{"n_layer": 16, "n_head": 6, "norm": "rmsnorm", "positions": "rope", "bias": "none", "parallel_block": false, "init_std_o": 0.00976, "lr": 0.00912, "lr_mult_down": 0.7, "schedule": "wsd", "batch_tokens": 65536, "seq_len": 256, "train_tokens": 527500000, "steps": 8050, "dataset": "wikipedia_en"}
MLP neurons of a small language model. Each row is named by its layer, matrix (down: output weights) and neuron, and shows model dimensions 0-127. Each number is 128 + 32 x the weight over its row's rms, rounded and kept within 0 to 255. Numbers have three digits each. A neuron's up and down rows have the sign that makes its largest values positive.
A block is one neuron, or neurons of one layer that tend to fire together. After each block is what it responds to, as a language model described it from the Wikipedia text at the highest values.

L10.down110:071118088092110081097162164152088172091128138124174120141138130153120063154122113149124041128142086106145143122129160177161145163118139108160128157169107065152136091115144145075133112139097170141163101163140126139121094149091178132139167120137105116184141121147149143030075076151104152176122099091083126097123111084122127075127129133077082140132127105104152118181094090101112044119160
L10.down191:069078079154142116162126110124110132126095101150030152105138138093070091092118151029116130091158128156174106194117108087129149155105116147117102137133162175103113127195060155040113168115154166129120190147129114125170173183098080140131113108113119141129141129127088170089144111099144088182114141100147090167121111106151157163119132092117133145132177138149123122144119126174143141075078
L10.down277:096087105167138166161074077132142116197136102100121136114117176149139099191115142129119123130155081141180111139143079119119152145097125190138151106051157115159101116133160152164133102147145099105154173084220092085126066108142110115115151085083196125126088093121158168101077106123082155105129104147064225152106127139056148145165167129084095075141133150112147157185133147121106196109142
L10.down302:170108124152093088114120143142083135155103119122126165106121151132128111113074140137132123152172113118108176119079122135095109139130140124152109148120157090109122164111161097156121156114105167086092139115121124139133127156115129189111147122046135125181185183145095152086121145137110147140087154085109191115117119077103197120080125173131124160129157128109144130041145073095105125140163
L10.down333:150089119075070122085124154125130167189155133140130066148146114112197117171118128150144123164130109095145094156139111089123180124155116164142165111141058138160080120191165094128147141127147180102121088162096156146143100123175138117102116170146113162117117147097171095108113087134186101103095141081137135141120151110125189126129156072081123172104145125157135134111100124102111142120064
L10.down544:117101169120118136187129121129106137109071116137096129163202125147120150129216112215136101092121129191100164123058090133083168129123078121061114110103160113143128101097147112127076086150127168115137059132057104139155124133157142159135172134130162095091125160089113135130160192195077122067057131085096178090166144160129182128091116116162134086106150105123097105156123081158136082104090
L10.down824:107114170117102134068200142174176160147113139118116112149095101138121159135137112172127098139085113147122167175108147109114128106092174162158072113175131102073181085138156109185159101077123149069150097127153148095103133138096168133183183108178099128146195110146134143156122128052103158145086129133138148170129109127107135165135125149143125127193160123100159130098135078133117124135101
L10.down928:129092162127160110066106137106189190142160138082138153120031195115088118124095152121098144080108143109167062170114178163165103172182147082166103143137154145122117128136121105084059175112114128144144084089157100056113121071149125150072137160134144140113149122087154142135123098143141182101093196147081123116103141117118125131156209145163142175149117095135071098115082111136110120144173
Description: Noun-phrase determiners after prepositions. Determiners and quantifiers opening a noun phrase after a preposition or verb, such as the, all, each, that, and of after percentages ("54 percent of").

L6.down654:166063130113056104093090142035114168147154133183131135108097155124098162137166120141147160151136121125093173108186140163118102168136186128097150091143122075136108175152133147093174106139154066185072094087121103137112082149137053182122126130161090146182117090095169164124103134125110122094126149143104154113122134141126035085117107118141166128045105067129094063153072140134075081132103
L6.down949:129135102127104180143160162111138124164089166143145120066120215099140103142102178094152094167095211123129158136141148169129125126122133092162181163116141116135157098073140142142138116077170088165064117076129095115125097124092138160214106195097096131137097113100111085140124118092096112150090105106121153142157122123112089153138110105105120129178129095092123050129178132149134049087159
Description: Possessive apostrophe. The apostrophe in possessive 's after a noun or name, especially organisation nouns like club's, team's, organization's.

L9.down61:106183139101090103140163128112151149124064171182158082092064096145186084155139129183115124213173165142163136161124171161132146124119089123176159126115120163130125113182098108086135125144169117146120157178091082141136076133103173188128040136145128195146184117155131125159150108146100156149146095151133099159162112094111099155093104149149113172111093105165114115147118082100138175144135
L9.down234:144132072115121123140149113089155162112075130095174135122069174113089133178149086135160090134132145081115107101121122177093167093051120091186175137120174093150141103133166117119194149171046099174190112145118101144119107116083126189145130130078134137119127063107142119142127106169198141082095113125114146135126103175138122074099124122170159165116105091219100140156198085106126172134172
L9.down646:193144091130107145138145090102164136098120170093160090174079157145105087135096104112088060144123118077109176138120131072134096143134111167059129134130109127158140153101108137143173148168114112177103088131134092096108082183157101111104126089076150062142128150069067141118117119117098115161170124144130130140156110144153146078186112070151104105129150140163108102173104139111141132168193
L9.down985:188192120123116172196151140162105147116093106098095149083062125142100107063128151122136133117147134118165110163110138167101099150085122083123118136215216136111162142151116133185128116117168154162155159048083147202117128154135116086080133165151101106116176083121148134156153112159134133141107148164083116154073140146139154178095180135150082128110134124155153088102130136128142175126125
Description: Preposition "at" before slot. The word "at" (also other prepositions, $ or £) just before an age, institution, date or amount, as in at the age of 14, educated at the University.

L10.down131:058111167152081119068137169130137132140081095103124171107077095089115140085162095170097105073159115144145101131137134157214086163208123182121129144125171108111126146107139121139141119147096130112160145116070199146151131103150064134106093151197139076124093058081089130119118155138142161147156116104160150129122061074116108126081138134109107172096070140137104165155116116153175082078173
L10.down380:149216069142080125102180156084111089129090115116128164156121090112086138118159064164124122061143136126097115112126083101112075174136092128112128110128118118106058072076142128085134114169163164138153150095084142140033157109068144123146091177133071149105164149103141119116117152140137107105073136087142142134111139172121101246100124187119121105152179160133091144113165127124169082186163
L10.down388:056130162079146163064124154115104099094173142121169129128131139140144183129140121117118104063056130131149170157162100155155114175129120130166153166176091064125138098105179174129153109166203132186074145098067165135113103099121114106097151160129122141172089217044179130120153138130116109130072124166186143104109120089050175104124144153112104111150082124143123100120116128176105116174125
L10.down500:134138099098147124113137093116171102079131153155097114151107122175138156155132145094137124150105086111132145144108175089134147104184164097181154163158104127104164094139180179170134143117123128081137164150189098171167186179110129182154161164145112136207152136144168167075091138148137100183092160071159185089135187100136099125116128176084066125203126134083148137135121106112133121149124
L10.down811:179177167084086161140153197089129123110147099148135128126100131115070130096146117148077127162095104169145120125179143073128121109141060148149127187099131168162179102103128166134101111085109182094149139143120108149098113091119119123111170057162132124145120134080144065101180130155111235091150169101111063152066192173121160100164096135107134111092134088124140108175121143121134156146170
L10.down814:196168153081093120105158177183105131168120149055133079135139130184079159208157131074103139145156191145124120101122117177099101107097167141151139133153117184112098060106111163132126153134136090105130109150092138172119108101118137131113125138090099198105119109154096124115073129130120091123167171145151091163169151114123051123140152146146130126183067113187178118124138126103109159101127
L10.down924:214101196063112094126115123148141141112074122142158111122118147157100131150176160131116131142131164113153110155176090177119168138191130089161139127153158134126156119107150107110104111182098174173089132039087095055115104213127127122101156097158126145156156065130078144182095120117109103147141124169114145073159167111147149098105085173103095110115069137153091133137115087124074062086124
L10.down927:138163067114135155150127140107168077050149144140102162033131094094125080100106176108065107160120120076119130121140083101112118153095158144150103179120132154117122126128147113090150081154121111105162060169184129123121117112117119136113050168192144157157117124128105125134072118109118088126100169131077093158119116044132192059100161108097099106113119170142175150097140142147122111158154
Description: Possessive apostrophe. Apostrophe of a possessive 's after a common noun for an institution or group, e.g. organization's, company's, nation's; occasionally mid-word pieces or anti-.

L6.down825:127127186111107080150180106187094146107130169117179153195114049091100104111115076176162124082192153171117082123111174076153163151094141137153151176100139103146171132149112121149131087100105125164129127152115138159150177157156125172162120157093168120177113125121121161094115088131195109151080085084162094165153180122143129105137106169091167107095116093103100125118155083135052101135118
L6.down986:081182080175103149166154098137153140139113102145139182131094119077203116103117176114084121108115088085085108146105173113160108124091150096107112154140125112108095158181161149172106122147161119105095132154044144109110145133069142180146096118087160114197178046177089173080143159125180103145148159148140166154137159126116165094152149103185167135082136113133126098228140098119174105136124
Description: Place-name lead-in prepositions. Prepositions and separators just before a place name or date, mostly in after a birth date or place noun, e.g. born on 1940 in, village in, at Memorial Stadium.

L6.down51:135118120134138113098158120059115129181127151113131134174133157126154091123150082180124073104102149089190098191125127145156139083123115121113175154111204077144098120112093167171107168100098127062154126141133111084117159122168181173123116157116111156165112117137204121138071090125157143092088156166077167140159103138120219125143092149161109162145138113181082161126139153163116163106075
L6.down703:048090170130093140127175109151151143156126086092109097155093114164135086101139133103117090106168138091088127129114214130094179115169105118102162105079136127107123123185116134132103173136111148092168152067134138079075151093124137114173132127129108117144140080094129186125077071115169129107104081120155161132128065126095140100117136171117132155107139108082099148125097159125128123158155
Description: Before a name value. Tokens just before a proper name or value is due, mainly the colon after infobox fields like Label:, Publisher:, Alma mater:, plus the, dashes in scores.

L9.down76:164081158122108174174119089112113121087145188116116113146125139131208123134034112081123159117126142070171075143147073149126109122152077155165135156100081197109153138121165175129114177144129150082092143177125131157127104138130095129114073160110137122096087083139175124159106085126106110123116102114045115167130149197159161163113137106116138144202144158082078135128147141111105150157049
L9.down134:121090113138162104084085185128109154133134192116094109130084126116152131087155171137195115032151114156165066120130101147135129114182116120120106124160153144112127166136174121116121158071174147123098146126136156139153128078105148156092079056098077084119104083117159112145164108115130109132113174100091102173105181136181135111184131170135126132069202154157120152113071122126145119151103
L9.down271:087136137083114108157142111071057127124139138090090152149093082143123101134089084115148122102092102139114132145123076125145117157104059143123121137098158123138141107133154191086159161116160082124156110141145159100135155139132121151128129103080144066145120165077115119123139084135125096082128097145166157123142113199083125122177108094109149122171110079129122113158100189132126102106122
L9.down303:054138113140111118144158125061114116093142189094154122151111168191103148159129061158136191121105102147162087136094116168164135180120115140117079244100102126138090116134104117154098108094153133131184161059046132120080124141096120126121116159143105076172078179094128070143160083135117114076097108131065160053140096158068120097155114121073126125150155135097091132161120151128141124117112
Description: Article after preposition. Mostly the word "the" right after a preposition like in, on, at, opening phrases such as in the end, on the way, for the most part.

L9.down67:111099122166153068076131119078160086032133142121203078118080161077133118066154127074086096122133147125074110109122113152143086099123164124128127094153074086108115071133110147129071131155145052145076107181167154070165109155112125138133139132117141153146155080114153158165087122115147090130196080137151140148137111126105156110151167176087172077186088104145107159125128068087140121121124
L9.down403:120137170180134145146163186121171128160144122153156121169131083108149056159145120154115136147117142100124122159049189168115121112111126137144145117167140093192187093109109095126102139109129130112136106151133111151120165130146078152221137202153105178116114138159130100123130041113117136155163180192178158094106101114162163122177079135148133148191107126109037142115131156148132142167128
L9.down508:146099102162180124137160091105103124082125196067109181115156090131145126189151156103128094160153102105113116140183110095129073147105140180123113147113180068154067186084106122147096177119067101129118122186111153122186108176112109127126083161139162149174100154126153102083082072153166126144134116161145083155103110142131189175138078122159142128143164061127129146121139121139110067154098
L9.down725:144114110159099060115142157085068099118117148071117099114118072114103078093166134110063154115200131139125140094161153208129132139106113141105132195120130103163113166139153102122100101067113126128088138147155101125121097151138097146157168121120129126162111094158096137137123153195160105121086085147156194060110082133125176122135139095085118106164151098131138095129136160102090144150149
Description: Apostrophe in contractions/possessives. Apostrophe tokens inside words, both in contractions (didn't, doesn't, don't) and in possessives (band's, California's, Italy's), strongest in quoted speech.

L10.down150:131135092095065119166138105184098174081105132148123077106095111119186126103101169148097084076140139167114124047140134129143110152127113139123146193194122101238115164170148159133098173133159085136116134118086134144143183148112087116094121098056188113122084147138130116096134206112146121207104104108155111144119137140118133079111103091138092112139088111153162066131199106110062113137124
L10.down171:157155160090135121135128105090055130051116133159153130131123108121131151078114108126088142173117120175107137141113126151142193188149131159093176140135180109141119152089115096161159123144065135156099122171161142100112150062113099098095164103174085161146168180153166113141126169144111140069149069071109096152179157180131126168079134090076142088114107084132124108110185070129134121165179
L10.down215:134072120158056141147100132124135122114159127073128176178162138105091100153152156147103110088101136088109118076087128094081086176145170113214128102058142160152134065143182154099141108151169034089104109151173130198162142157152120110142097157079163116130189147136086167095125133176102073146072128135122157090076157129089179151106139101168138131129140114109136153149168121138156148108110
L10.down288:127161163157144147153122158108107135120132119130109095106130098119116033130114074172146156166163167128114102162137120076135107159091111112120093089162124081092111120099117159126144180093138103172124106115084109147124139172113105101037165119120102111086164155088147159098157165133166107099165093041137133141181181148233108099155129126097151128154075103139109133154129132114115106089126
L10.down654:188132121145195188150096180100120148130085089146108149088104134107113116184081150207130123147102100066145155084124111166111104088094183109154136158080136138118142145122107152138149136125201084133110161137128140138101064162108087145151181136147137103142123098175149143151127147133118121113025159122099159054123128155100152166136151166141110168149179173125115116112107145078087122141140
L10.down699:168078168131053151131112078069117194127154108133132113125145112085082161100102140129139077142160156159139145151164138120143163094101127132112141094184165138139155159142126126148158148104180079144107132121096132129128124144152106111101116145120154098081177111116107146114101107056117100123180088175132148105119150077167104098120175132172138129088140105181119099146167145149147097109141
L10.down803:217140148110118108137132103174103136138083142099142143134130066159097132120174120124154113143072095146130105081134108181106108145128130136181155100083140172173163095122166079209138159250133112182092131110143190116130109083098093111101108138079135103098129131085159191114136090121088145149118127120159169129098144085168113093095067145160171159146161188077121164151177156136132136137127
L10.down857:094114082121121137124125145108092141129093064127090125135164119133128113182168084078160147106145155104107094089163138102146138139133085166153092117135168064081153116104159121155149119091127081135133103110132042093139111096136090179135120126135144124128125147161151112143119069148123074168157115136140122140060163165186117125167153148065108093153129118132097129131132206158208135085093
Description: Location/venue prepositions. Prepositions, mostly "at" and also "of", "in", "during", "from", that introduce a following place, institution or event, such as studied at, Church of, at the.